MLP neurons of a small language model. Each row is named by its layer, matrix (gate and up: input weights; down: output weights) and neuron, and shows model dimensions 32-159. Each number is 500 + 40 x the weight over its row's rms, rounded and kept within 0 to 999. Numbers have three digits each. A neuron's up and down rows have the sign that makes its largest values positive.
After each neuron's rows, "fires before" lists the tokens most often just after its 100 highest values on Wikipedia text that the model never trained on.

L5.gate358:505488523503441433477575484482470562552486532455506476501479442571488507451508493519507479499471493526582538495501504508527472467491467552605460505536458558519573464483472473526487439450465508518489506548474568478490528547500487457489533449586497498518539522482449531539568356530474599557477539491455477512502444453499510522578561500521499535526529519488452503443425465547484509549492
L5.up358:484541492443519474459517495490533540490485546439589478496464446473583490471458500458538556468521538476516541492412478482506423541587519494542541453441463486432411519531495492542544548537443490530518526484522445502591526597529456485466500472497544464496506513516469533521535498491424490504486498558510404487511499553589443392514483481519513483506482576525465514503528580475568550472524
L5.down358:459478549510419466522485437537464522485531477485541475486463499460556499462581433517443523483565502562426483475541510529420531483556441486491555538493534541484467548519458515539472528486504452501459527525494496502502530485493500469467527663519548520494526530544511474463553441479542504446419424511554451465513520437476493437511480572478559535471407522483479562469534486517533504543535
fires before: " (", ";", " m", " |", "%", " |\n"

L9.gate204:493490461523528535534494422478450584541455511473468500451422493513442469431440442450470486461505537499478499481470516530483485537556483511415492537444519580505510507537576455497521480509407517457501547556498513438462531484473507480546508533516566404512458546524528485435452460458512484517464547526489580457502470448531489478424471551536518576582515468487521590518527541484470496458602
L9.up204:517512497503566517506500411519440490500442491518524471499371507545504573568431464493520441497521489502503564499452518513498478505471516491518459548571465583499538474455487527473485483444496515481482583501517484500548553557489519468570598464521489548445563502575555499465473534465464430495414393555441500512447472443500449555480491491438526602502477436523514492491502526497472490489438
L9.down204:506517404557484530492466519542540471574493545516486529453507493461494555517444434466442502475479428514496414503533500428485533504446547513491454487483545488534484528502534533622521527564518515562548480491485442512529484504546484514454502541438492403473463462479446471462482507495500472474424531570555526545559467487492534491537445567489520491484510518459543509482533447500434509536583
fires before: " ", "1", "2", ","

L9.gate267:464418449534554424512466503441510488478420488512458551485575545601487492521520464481404521456482512494519487504476500433547511489499521486456578604473558527474512488465480406490484490486546422505509507532451477488542401500529483473525547539498488478554430526547530472448495476466449480516518467529512538457462495516603545488479470495556484426477460491553531509478521498522466504453521
L9.up267:457531474480533500472487584509529486454497509466572449541507468506512447533568521544404483513558553488533581470529499581498550546517388542523482496540473483527504487440448467431466518461493494501487496530490467434505480476505483467524490525484434463553524529514535457488562537436522482462468421512501573435482469496503553416542537511474435498436550528485528495450521526574434496488500
L9.down267:499488539555474421538504412487462501568497503582532541552506520483529484497487448470533503599445505470481451559509519481541527498525460528498473530515456470575520548547413500496504514556487494479480517461476430496545453565509421518480507561476499507571444454592511483508508449461469523533476565529496507519463542438463525446483420572501526449519523478528489445534496451543442468456441
fires before: "-", "===", "|", "=="

L8.gate82:497518539518503430518538528540456511540545529435540514460512504455494468482565493473474506496520500494496487497510531455555410458512436502484544466469523471517474558433487561515489495511487474559527509435480474435470515503474472490517520493488480453498526431486501520489489507582448446554562480504640499522520461550507442468482472545492485508535486486550518531513492506457482491480432
L8.up82:486505539505464527455520522521457471496516448518573502482475501586497502481473479558502541541484407548542549595472522532559511505544532516467429458478487526556515506436473493490517461461439516477507478560515474517537489528424464471507513509541470491509505581462563497514565595544488489433527416563561494492450535459518501544484448485445533512508487563495507476549450497501435481503518
L8.down82:520462502563457510469484430504553531523526585452538445498486495522475457473547531500545493448562456514569467534481387457472484501474474497506468532513469527507524447511508515528459499511500521550493523521572506421506498587463595511519574419435518454482487457497466497522531442464525536494467419506499470476495506545416547474560458478453546485530578496549503457541517416459481573477584
fires before: " |", " |\n", ",", ")", "–", ";"

L7.gate66:600479554470472491460544446510498503483516523489406524615459457510497488433518479519518447478508475460539498499543506499477567512461524526534457518494491489510521494507479502508518484533490476453454496533489530544553581520575434459432541499576474537501512495406528437505516518528531531467528544502479438517528456440479510525560507485457504508437576508534446505482428525581546455525482
L7.up66:447479458498471419461555512500479492523512480527404472552493495494480524518419453487484471484518526514507554501480538436495518564477515488462550494493509463540538521403466500514448477523512567525514411510510507467525522427529489524463463503539553527463460501469490515563500571428550505425429453553468423485512504471476523556488575504409503460464538500543427480555493554462558469526508
L7.down66:545491516528494526464490459504566494525548487495428516490516537586522467495503444530510438580469554516496452481610540428542490484479453480419476520488445500460521540424513524514548438386561560480468468481482548410529489489495470511445539551580519410518424515526474503477595515458497495500462489496411479502506554511471506571514583505521586467481468452490554481466460517531452484470542
fires before: "-", " |", ":", " of"

L11.gate158:541511531535576546476450535523549432495477533451502547522417452528501506511531546418514507502557508489484423482556554552460538502557457560551464506461453515404467505564540540510465506534535517546540441508571464493505495467498479479469462464522483539552498589476508543519448510556517523474508477465402520525561520501508473482470500439516464507471460465548556544485515549436469522592576
L11.up158:508440436527530513487503433468483457426402536512477471483461538540540565580485551476465492503520457419536480527557532435459474494480493512429501535551465523548520488566517549534468478467482531457546507475528525462483574489478517510467541465532528526546483478527511543539519510603528511505490521500502442476493519450533545547536532536517445529451534533437551495513540550409538521561578
L11.down158:464479487459488539501494481468518477497481525562484433551524463472535576573467499479456535515491514556476454522467490494426467521496515529530487473512444529492554497489520582473578486452534569495499520456498512365494459478509489500528552451541548499530524443492512484544561508521523494463538468503542490554480499428527463574542496502497539517447462519566572527454550454480493564462540
fires before: "6", "5"

L9.gate50:545520547526461439474526427395547513546410548507566496462543471444481473467452509533475480536449473482459502433519474460464488504570478547531467448482508429447553479464536481481488518446484494514478565480548464516531434546506541468480547524468445550515601428547514506494510524573505483470504552498510547464516476525558469445475493471463500383507500558482478534460536580553498539402504
L9.up50:504452573539424513553475550439477521515455508463533481424521478441515489484447474520487476578488514468485547433479506480448503516473536531559452458511501453444558478554469471489478520471470438483522550494548508509496516550566593467498548469430417509530546489511576437469582495524544520465526518527510501534450518565596473430484553449532525463480510532512537554478482493474472486431456
L9.down50:522452425557506558465513506503477395538481507569550519450525467501496447497519583494533442557461454476526447398497419541556487474513496423498475437484460539488484522528521480537512469500481491546447512489523481524485480490457503540516518570517522548536512426466523499473465546530492529564497553482539541496492505537504550427503509515495435516416498537502534561473568560497533521473386
fires before: ".", " |", ".,", "yl", ".)"

L11.gate221:541491566506500556480494494496530443510529414493492506480560550489431463476483516482514477507503510466556459406474490556538467533441490500462422542520462475439405481522452443524452531486452464501500484470488456501517511490447475391539473524529466535537539494536529462469515489517508468524548483468566507507549430507490403468528509524487490374503456491482523517530519448511539497479485
L11.up221:594477501499442548408510476526563554520433434436470492453590518473482510429542512540512531496571520529449439485547526554581518536474444511488516601536469555419432443538519516541493522502483495471513471537439503515513532429520522443519460471498530528480549511481524491507510485499571480540497460532521544535499451542485440510471541541500473423521471554512508526520497501494552427527542
L11.down221:527557571511478589460471485482536433525518432484463467522500609508554563521511538511506511461510491490483485420472442568575515548463449571528468526557457429478475503523423477492479538505492489504572474455487476574496599554497538482488446575484499475515503478512553474488496472518524458527464491452526481451501495507486448493495528483520554407522450488507480510536476536558471492541502
fires before: "3", "4", "son"

L11.gate100:452520462496467507447578445468508506519491478534509575511552478458520530641529507478488482447449529445511471503460514535537467522529541447510454437514521483477534488489470532505492512533503478447474495577469490395443509532517514565507443506475506523415533456502492398519452419443472541454520512427558439497500445541542469488464515477587558508546444495517522521493542471483464504562524
L11.up100:460484614424476445502459452546512558544516586432527506439590499503504527507498553429490470456503495489472484525471482438497459578545515474492466516506395530473487457505521484460556488465511480443548435487498516484476470530482448544503387528456542556492507465496449499445577542455532553497497480484553542546459518478469556456554510501441466437505532580488442540490452468466447460483535
L11.down100:531584456543469487478584505554575462497427416450525460519467498542516528542573526550526535466585494492492604427509502500494518515539517536544416478509463463541414395465464473480424553574471539543434495533539488537462461486529458495491519435492466514495452506512531473501485487496535545479506440442518540549497485440481554534498476483498518474497520554524430471447524476476487535446495
fires before: " by", " to", " into", " and", " in", " for"

L12.gate297:541431521498487523532518454419517513509557565506499461433613581478541501496482492503532421546493514456519484526430495453518511439467477458521471494528478459448462454415490582524485376524465409516507483428455501499463504468488497528454579481486450474493486490505466530553467522499525427542562541489485557489481475472493471493512494473404464451526491528502488545484491546505478477519516
L12.up297:539472572514521520548581559413547540497496474445530487465571518446489495519487523486504488630469518477507499468499515591540527485499501456567548550556550478539492488473508536543480431541447492540552442467443521529542525501461532531496574443474474474525519518455503452575462525505507440568475537486482528470512472509498499462488410495532522476562458541474458576472493508452447478512502
L12.down297:530459520496435507520453467477429515541547555488617453449499474500510523515461487498481509533502448531551587510495529434493491469477483478497520435445483505532475462512461526523551513460494505532468488484482483535474528419445489616483461506442469488521434427566429440530456455495454464592479458481457560426605523464537460457489525557462516485480519460475549524556478495524562590533517
fires before: " ", "end"

L12.gate322:541517549484511506452475522453444487525482494547476499485477511557498522470449530505510504538466506460418480485478525466481462477430471525521459497451430564471442533549542543519450525453485485493526511475510467472432483463484527466464537477496420517563501506446506488474547511534553529453457471479456551576505494492507452550503518460540544460503479488536585507540592519499531512533494
L12.up322:604487504454559502403432549517518476480515506443506470502522576478495517539528493471479433525475510510522424492449456586464476510443525553537480461498485492431466519547495468564542495464539442464527466497497485459511604497499484475420496547570475467540525504492558523443546479532560507468553470473533512555557489544450475539500547471483453505530447465533544449501540572503515557498495
L12.down322:435486439515442481542483439608518503425499538462475436459469439467537505487530512467533484552512484419464459540509553417522448479512502486485477546448439587454482513578479521470537530557526480494515461538559487481473514495473428532496486504539516524500505489540516471498493574543485522517444492519531488559457482525538437496495471528444492517512481506533511558587472430536492481555516
fires before: "5", "4", "6", "3"

L7.gate368:632453463472540520470483464495476520506478510504582523527487497456477502488479492492486508521487543482564454580430478423427429492479479498447486519480522523506515509554481496476513460446440529487552506505514565559519489544475552485508569528466540504538467509460562512515455534499451566466503506461455500536536485537498491486497463557527495503541446564579508565486401586472517511522502
L7.up368:482425533529535533454491533477520444469424485442481472537449441559486568534496500463445539464471473453519502453496456554481453428451475479513471479478508558444594474500484523511544434487496504439540461535533519480440526513443472525511540583472552494514471569525604473453475459424470505460460507483469495530484483539507500439526539511485548493570502515563498483446509545489496487551563
L7.down368:548497451502541565554534444588531513489477460581523535486478537463520467416483520497428521504448533477495466505531527485476523433454586470468596502481540528482474551506440417518532471480469557410575445583468499531464526517527500494448504479486530463463457554510564504545442491515510473500441543558532515460452492506552446524429475479585542503552481587521447533582510479455484498471481
fires before: " ", " January", " June"

L9.gate322:594489530594498551449454514493470519561471545455455474474507515479497482476500555481546440493546478446452468535538477489564514505497518544570477585463480490514442540551541548517472473503450539477487477494575498484501544467503537480505471411520484518538527493518529478504442522517468465454516504584490501509491477466540521506480551473472439534522478467528555507516532542465485454536571
L9.up322:616469557514520524473452471473494537466479475439491563488528575464525493420545493484510457466565505462495500508553511470534497516486497583538468560493463513382455549547488548543466486516458470490497483524491454458577559499482472481429434486520450494518537511537505471464519553511543499506531498464468504573529489512499507508474537502484450434492472451557590502530639510514493492536510
L9.down322:548511448458578513503487497468541442580519493514435490598475462454496519489507483451529498476511513421424454539544539509496528497526508486542508531499541488460502567519444582471523483534544514519555537490518492480520476461468501455534472491583481520517464440465489513505412513513577503434483527450491488542519580455469532505484540447499539473415442488493577542489539523525472513536526
fires before: "5", "4", "6"

L11.gate70:604506549514528495502519499551483468542544462518503558572507454516580535469472566472481505514587503483507519520509497449471478467471488485512495470418600483517532485587566585530512492496477495537431459512466521545525512529518505498573505559555464508448451546504580488461498476517435462463490533495446564561461465468518490521518480501525553536505519581487534476526568496511479577544553
L11.up70:562544525526573556405434439469492492539487494518481524537556501471436496557524465460516543491462575521508483492438524542522492445614496555504476500496524487501503503467446474507540492458536561439489447443528492536485514478498528526458502531562585539472478538478486520429515483485474542507526574518517540547503391493549479484452567510559515442505508445562519492525486546433476476452549
L11.down70:480518455491504508497504454470490498484415497477472462438497471476541460544488425430515478466548534535574590489467468446451542434475498553514507532447533443462453485518486431486585512523498472520534487479474522549525503517480467435508475522492503570532475500527505450558492563483462506500497494481408489517432455573437484547477441502567557567502470582489454510509494489557531492503514
fires before: " ", " the", " October", " December", " July"

L8.gate184:493435492480521465516505418452496450495507553527531470492459488472525495491518499555460399557438563501527506509501481513555457466515495472467492531467510517449572548553564549469537482468502552501537447534497452503421572460485478525546508497516461491448468507549508428513475543529502462491464457487519518437539430418508481546547479536440505492494477470546554503442579568485455506529524
L8.up184:477453461456535528519574498357553514514448530493500481494550462451546455560472457587491481456465520492499553504492486552556440539518447518521483511528482501435560541543528532506453468484457543537563463491462521513503476433525479540545477493481543463518449481540505493472417477557456490504542475482459543467518510462525494482502454521519554475519443463508473514508516537491531459486509
L8.down184:527542482513458505526541519518516472516499526458528486511470570523458472510506518482435497419499503513566487422479476562525459487444493518496585534518431375488509545496591478508505443549486511587550550538527496589532559523414565527482458543491514541527493454465467444552489586488507517499506534502454490516430535467483494509520459507493520576542479472509477556449502510466540477480532
fires before: " "

L13.gate27:493493519554453419475508399504484518490542478445451486486492521560442553499478481489528587520503502546511443469464536546522485467486498479534555507531507505530519461523436523512521441458528484550508441629529518500475464507501470573527484566508453508465527475523538475510419495426519506480535460476510543466451491485531457525546468501469546493540504596551517482436525458507462456550586
L13.up27:495462567406475506503517433529544584489529505465509495510511495573498560449481472511523458549580464554455572498512468553501457470529487431521580445463464530522557506570465461491446484497541476551538477475517504448472537483502494504436470515486490479560525473478547506527501546481500436478433513444500440479474433475542534467545597544469492494543531489465471537496489569485531522569533
L13.down27:501546512434521550588449540494534492488569519573450514524483524528504480456526543460490436474436528447509490504456481513495453548575444535516498518515494560507483479480468540502478538527484516498458437608526522523550537520520514424429582494484546446472512590429479490431550538440508475525540550529469489529469507553450422427464407448521512519469497512492459511487485472535511507507480
fires before: " to", " for", "ly", " by"

L5.gate130:556478511534475514453436499517528448498547552529524533451543514457450495410478581478455499500494521453517395490427554393522490481536487495420506525510527542457495505449506484540479438472578562506497478526497488512451481535447568579432525481469543584519388478477455502482510507469457445466547546379474492515488487466478513435516498520490574473498397570523513499472515470485468500509495
L5.up130:530511505542515542470455485521499516496498549555607447471503485525483542485460480541489526523574497483493455536468502507523443468570544485414525424499462512588501507554470513567493454542492549500476506475527528470461564526450551482541472512439441447507433525506495543465514478413570524437451503461466504501482455432549572499527491501455549509535479571464466463476488489442469424494554
L5.down130:453518575468470584486451458438496530505502507552522488455559543564496535478521493481490553548496487504504519458513508485527542489534529516497504508464450541473518539499451458512543500511541536480474519558515568487541469516442501437495490563498531437477493529424439606498523495531510488482519487513583551466488496509451392479481493501513542430449574494514524465513488505536494402576540
fires before: " ", " in", " a", " on", " to"

L12.gate229:454519465627462493481512476501515513504471503493529503533521519532533514475526496529544472518463489490505454488467412472497544502445505464526444565507551501518518534434425476512551532502425413478481506496534457418489451517519512486554506532479506456521494554466484496547555489493471507449504576622497550526577499533527543499505408471482454521559498499492443492471609554517467489458448
L12.up229:480509560562491459473505424490494432503482474417532457536441518500463530495544489517490500516471532452511463511518409516494514503449491537555460561492550467505528528435503527561557545522386455439423502484475488504546532463471553555527482498503465488546481546580498527557528505538520520502441493598547515512535497523456571549525523490445450488563477500467491493482576566505422437471458
L12.down229:535488523513431448562527497486507583471533564472550480523549542478483453550481520545503520512431581497488473495503497489403526461390491473518556480470529539508479413432458541489520494456460422482485520471520514531485471463387527511556488510549498511443516468515493433451533536488475479485529498505503511490487467490508553492430533516478471441463545538573506580509488517431465559427449
fires before: " ", "%", " −", " Conservative", " —"

L7.gate303:601526549478424482478456494476508469492437485524506538521443480463519440516424396506498498572499490536468489494478549469543465468482542512504471465528539476523483580475496457434514496418502461479517519500599499516508484482412462537609470503516527446570492567521419506570459467486450491547473537531559455451471523467565478478500489420428481474493511495489540457432496524597478516469547
L7.up303:512545494584508459500503432521531513498454537429478497469444419551505463498479506483460564520515544475509461509538537530550489480521650545474546528516532454458454508519487524474463543440476479493533504435503474497456459435416480549489564473519458506565554475495504554526511569506549495487491449457572497538477459598521491447479460475490499516469448510506441547472539584508564421483545
L7.down303:525518507505505560494495526496521446411550515449477465544512458491478475497547446466459438537557526481540474494433466517449409486451497495508474495529537532517497487513442562483471523490481535483473502564527515508568491487575470487472486611565534562483516543507476495462539513488499467505462476461430515487503533462524492507477458479465544451439484560504463537536532510437485589530490
fires before: " —", ".", " |", ";", "–"

L7.gate266:508459468553436514490568486512534504509483472538409490557499544529535555493525482560486509479485517453542514555473448494511490490521529491547564531461513458512471486524514550486550522505515472462427569412494567578506454488500525542401493541496449537457543500484491546449523547585506469426497498523484422486480522461531423455512451457494554498463439508498475546440508498504521492553464
L7.up266:468504460518473402443451416506514553516473441480496471450513492572452535523445500588480484491452509540488508535481485522398529548581490471515550518495419494493534502494460516464485455517459475438472547444435487473488617438450520526474476513417538466442499495466460523490471487536471531472454449504534491488524474478571421526416531514441525478498473520568498503451479452543521541487593
L7.down266:549541446536573603536494469479506476568504417491496523564468455468539440470490474442557536493515533437514468560488483481465447519566520533553528464429418486476489415531478512566541546477494464501456520478498508468498514457508472504492512460563466444528589536506461440459536521416544556516526464568502456460537490560492484460473505505566504577493496516496436478498467496520563542495456
fires before: ":", " \"", " ", "–", " |"

L7.gate95:515513562472512449497506429459578566574498507559513470493508503466439445517536561550543444489521488487519500573482454464474530529490494505551585497508485455556543552500540593548487468511459444442490495525541469521426532549483502493513543472528492456490463478530524492514448589596506474537480472545475556474503479477484504510504522538374483541453445480413523525450517578489499427466525
L7.up95:510462506494486530496518531550500440489486448536449486524426464453505459518516489487430469515451452503467529547476458512485494531538531518510461483524556488531509422440476489490489531492528452504501477457501525495523481461534554489557515559493502541499511480507459553462457524552477464456436449505522491463443444547563486509475494522473554468475451540556556469511386477591435398485526
L7.down95:454494514545468472495495459460512484557519445411425534432506513545512507539474510482588461492505433389544450541453517452550576442515499475515533522412501493478499490508560548507549525425553493521492425519527491505484522448430581504505482457446493460450519478490458527541445455470503446525578519468542487510462527450444561498406436495475473507446500510507496491510483523478494504548489
fires before: "–", ":", " |"

L13.gate19:475524569492502482482515449580518514478447442408485571505513511521526504529413438516528521520499452445534437486498494504605509515505418485500488511553547532513527484475514525512463434493572449567480489500485473476546517500516515516554464506530525481453426500473472514522504544539459534496440542539538504491461464513532559518525481460465463433467445434500504523505548573521546462491523
L13.up19:532554555503448483545447536540515479467404508428425533525507499545485492461489523472549488512459502475518457564460551456596511504535495537543505478492566527529518489485499565535494482506554500551521524506491508412585513540497533443493467438506536533425475472477505518528557462626465497495452592483469532535469532514518540527537499482479483474552394528502406461451531537467550414485542
L13.down19:530503481551500430535426504483544479564519530561451521554512452463469462514533446567481513458550475459476555485501485478456401411516507554435518533542450494479508485472469528483466523464524550483433515484468470548459462544524539535548490493490451538462522520480488453543536513497525493443528461521560489541476463511593542506519528497493458519524480496511525472554506454447499521477493
fires before: " |", " |\n", " place", "–", ";"

L7.gate45:521482507488475497521548528444482485557468585524539457501483513441457498552481454531513410484396548467526590481552485548517470494543392521511518510534502412485507492473489536522541540514498582513568440466492527458516476458486464519521498520518514509471473518554538493425466487482440517512429492503502467490482552466417563469442506540468484618583521473509448540467541557504486480516532
L7.up45:532450510504477505499446453480527538553527512447527536483532484522572493520500468530570521489451502547510510462479476488587505496569453479536532492560572478495498472551490499498520473507519559513494500539496487514550477492476552422524514520479494428500459509578474419475368551489494459526474522485525541534548508544459535523545470540515508546540493478531446488448492572441486491592537
L7.down45:521520500544486511527548428481501448477511566513400444519410484429456526536457474456517472492396482562478507485443512512500557495567430415500499459485470422473525547468492540530493527541555573526553489503517427509494499537455451486450512545539553490497447491552477497493532474515473517556467537549545436515519516483506594469511468527499526488549546528497514514509497548480442445481514
fires before: " ", ","

L6.gate119:568501460472536530516482429512462490505426496524544439499524554454420527431564424576538480511584470477491465503490539448524561449441452473516427554556557507476463455469470515433503495499478525543521456494485540506476526443495435437462541532492530500477498513444480484538536482541489477505548574502447528494496477445599522473466545518543579547468490551463527494490545501513462516534579
L6.up119:543439511490476531509470453456446574504459508473455443492514471571479486516583471486544509496576509446508453418479457534458567430443445513543578537481507488527427502508494525501528469509502542523524459523530562473566500573467484468452490559507438491477499478538547468467416475518464480493511527429515510535495449512522514416485526461536536476500517447509514466423523493428455468526560
L6.down119:531541512472535523544491480461451496494484446540501456486424538505503521437506486563458566447483462482524504501551479444520545480525498472440549505505581483390531548520478516466517517492567530470501406528543525505543490526485481495467460551524525490468496521481481500434533590492505485461460555480557542475514510508567539519435453513499504464530476550538590495521501524546496477535617
fires before: " ", " March", " December", " the", " July"

L6.gate369:551427591529527521518473436523547524503469416517512477516452456609512534493513463454479518525500557457534470463499489518490525472469458420522544488527448490481499497490462543503501431459477590521483493449521488492574524528445482533507548506427578555431515513459515537482507496518416432495513523462451514564468518503467498458412483514529559448528462447542493482515460505485446447554523
L6.up369:535488493505450517456464503565539508577519401482448524488547512517466464461540449514469500548597529457564534445527530421487466484460545564497506466538565451492530525503516546534503431487549471504516433485554439503508489497500484483503546503517507500443452538454492567433464489513465443504450496480478466521491454525428551489486484481613479527617547448547499531513551500504453525562588
L6.down369:503520516489453539507535484477533473517504451492516501455486488492521445497528456472437489512493542452507517428506465535557540416505524498396532438484503555523481503472479511459583456546448478584400526607450404561492520556492516436482446511463501431443484456465485516535480541465486463519547509539518464485528531489509506532517539532491524523497443508540561465463461425550512408531527
fires before: " ", " the", " addition"

L5.gate128:528528534445461447547537519501532495572509514469498494506499533504565566491543491491490484514468478522518531501554446513483518519495446476528506515451560477481461532547464477409581567535566503578423475532496423507487480522416471526521563517525526549543529372498499592500485496509521491475630410473535473445459495469483481526459464516475497514477500548500451514526480498536492521508559
L5.up128:502459501432452477521532565519489529512543473419591534482524448489566586508486532522509499559409526453502540474565449589506476480545488487482506479543576474495496537483413439443502513470471474516445440455507552454498465486428475514467488535538459481452450467444516577482487463531504500499553485451535479428433499411477492515478508478446499554499478513459412497513515443520487536484570
L5.down128:503484461484418504492531533469543513573551496480483535542483545461484520539476512542507454518518522463454474524526468546486531440554493455483449473403521527406471449496462469496531537475490523470386420526508524474498478472498456558469548475497496496482583481546566550558436497502552494515570474527531436535493474499518484477527481562517484500592476515533506416548469520561487520548525
fires before: " |", ")\n", "–", " |\n", ","

L6.gate194:468601492441424493469453501480505520586502493437496445505541553549481552541468474452577493489488571484544509546478517482489479526512472443448461585542483494612540531512440453547523464530455519507538506508541473459531544478534508471605519500516477517516552545570533565517545541469402552496476402483495489445471541533507487469469559526459518443553569567475443505508495529464502512560563
L6.up194:483528532491473563490555510509498531478443485529415437553508448562587475524554541530538488527502495567494468528489485498552497452431506409525556509508509532566472479492520460467430532504522525493535466509552539437459534485482551469461478461456485526480487475490501504542485473453465532473457485419480423465489438502436579472498423508476438488454429521527455512506587512521530408577494
L6.down194:511514481504484521408468492461512483526483484555500581528509631516467493495442490453494512555521539472511511407482516497462512507495521427511478493528452494565491458520468478543479434495484552493516514584555487532500482537545532456504530419546474520413510471572548553488444507464467451479554517551503520500504523570458448515501606443498532519479536565523481515534491503467494537480466
fires before: " ", " —", " +", " E"

L7.gate202:514518537470602454509560469418506479413494487551551493463461476547510513427514451510507492560507493562529549567475512474473514546556466517540510500539547464466523494433504449503568456537492493500490379490554572479523520549492487530519426522473548495476460540477528502474506477474461464471406505477493399533523556447523568512569471445441469455485378582425501504465500558515487502508543
L7.up202:486508510493514461471462546509559471501483504508484556505514468512444401489473466480471544612500554559530468474554523476512525536547511493516442526565463505516413532453491533534531519551499465470473443459523447484454558471505461516525514516471550463505492559459495495453576443447410504515470539466446426466511539487497459540492508475534528442541452489589456537482569506539461483560529
L7.down202:498461490502510532484552463500455500481514457476519523513463509486481521535518438487578503461480547522456462519520591521570499527486558497515508484487491482494424534445498434473541517412491511481522532527365507552536498504535532481479508485500447512520514500530519512465488539489592491472487460411488475485420528470467489512510520451444481541485567481455430570490428527475474449470539
fires before: " ", " —", ")", " −"

L11.gate38:492550474477503461506494457518430559579492540546461494485500466518513495495506483471486486470533484494442476531525506533470477495542519556473504539416509556496537500508505516449484494519495488560532447496527426398553573478530481525524545617483620511481513538530556445502466490575490494466462475553465494527442491546484519485549514536487553493560491489538514500531484480484510564487498
L11.up38:474511489496493548449425481501450495569481454403543479479481484509482522520538495556466474503525462520487512555467473608427496549438566486447586540505501505547521466502500603435461477521438480490543547433492519516514490559524510470562496547493497512489556505531463576389489504512462481448493490537517502474466487517553550529584498560497495538578509545560493436496535468521473475490508
L11.down38:571512446500503526499456517535466536531474456565566527485485523474529492448529436532488489497463438444584461529432503483477550557532515562554481556441458525489503553431524484496561490522515504538483488519501452520502485501594455550510502490457507490548508419450511467519565500517538457453491473507560510500518449459500480493508580522498519484435464443488514525448490504480492544439421
fires before: "1", "9", "2", "8"

L12.gate21:532513521581476453518396499531506423493519535544517471504532503520482515442520522546463526542481467525591500542505536420514505518424487517479426568567523553501522504491470444565484462517546493439503452545481537492490514510534514506563531515491465534437501550488496433483609491558516506526444511521530587524490519464552529453481499488436557496544453497543483517482538451487504524455487
L12.up21:482442504520470555515498562557509400525407521490498555521461464505465552450491495527560523545539463509504543527530503574567494479460523508474523538502522515514545550470518435519545534515506537505520499482482503451458518554526505518463524504522448513455516436434477545501538494445534616424508510499503598467469547502559531425496567465476483539453575548506491487549543438476442395521517
L12.down21:535479485533503457465470496427454467537458540474595549453594509460450470534419459439506512478539568528495505452485475442518445457595509491505558576444518488520425521521522457462472404498520522517439518524501508519462478475424515499556478488480509517526565487531589460565514522426489494499521481539486509520609454530485541530424478460548560490513601550452488514481485526474487465534519
fires before: "-", " "

L11.gate330:450475463540516497566524522471502560500527495505550524516504513427424466486589495455544493495443497450466509498488482405579508481537504465493537567560462499472459562543515571503518464485496562522560478504566487488568551432492526520558560499522479417485545466472480534548524500429435551486470495519534594485485501471467494476519465470468519499528525570456538517503476495541552430506570
L11.up330:480513448523497459476496501493471487531493520510512506509434511535447467494443472585439475498479444556534476518543530487526501522479463508433523500473489502501417463475526492463486549460483508511502461504487560441509606545505563524486437482495484469483486547451492538451476408454496546454468527487490409507538466499510416466449562420433485542504443519588517578508494539512480505542466
L11.down330:598494559515509510481430462543505506423484485471494519529520472576498524520458475526500515461480594458526468483443495508475425456444550467483519494484452531534555453523495521515535513491579515454444509465497515521498571476501522480450512490455516481508536506498393460544484492497479460521554458509490547444487478629468501492509441506570428502531463511464442442453605517464500542472516
fires before: " |", " |\n", "–"

L9.gate133:621438464525555555471476374474441573551513541511493435557565462474501462519501431456473520488521526527553505405474442501483447496409484503509475543486494556497571502476517478461420523482485539531504461567522489506484580584555482466507495468493553531466527461522471458514466538480439436532468551504415548545573472500498569456474456509500558582470491543522532507508500503518480541552555
L9.up133:528518560529570555518517521459537459471522499471481518529498508486552527496483391523499481471548495403515467471536468469487509494486494513512552473466486463483412501482435528544536469473525475529442506588474591474488519520504540443495486562468591557525428447420504411497512506508549461472487547494461489507519531554529450454425467557446499569543524524528561460525532520459515550600544
L9.down133:523440503380518430492540461444436510527451490510500492547510521548513436551512560494468523533549490471489468473401497468521536443458549562515516467477557465520559521505552533508492489484544561511484424436484517529495483541483563519518445574525486466434466530478471378481477555504550538431487538607532533535492487512487564508467530480572562527537517519538533547507519416503458437527588
fires before: " ", ",", "9"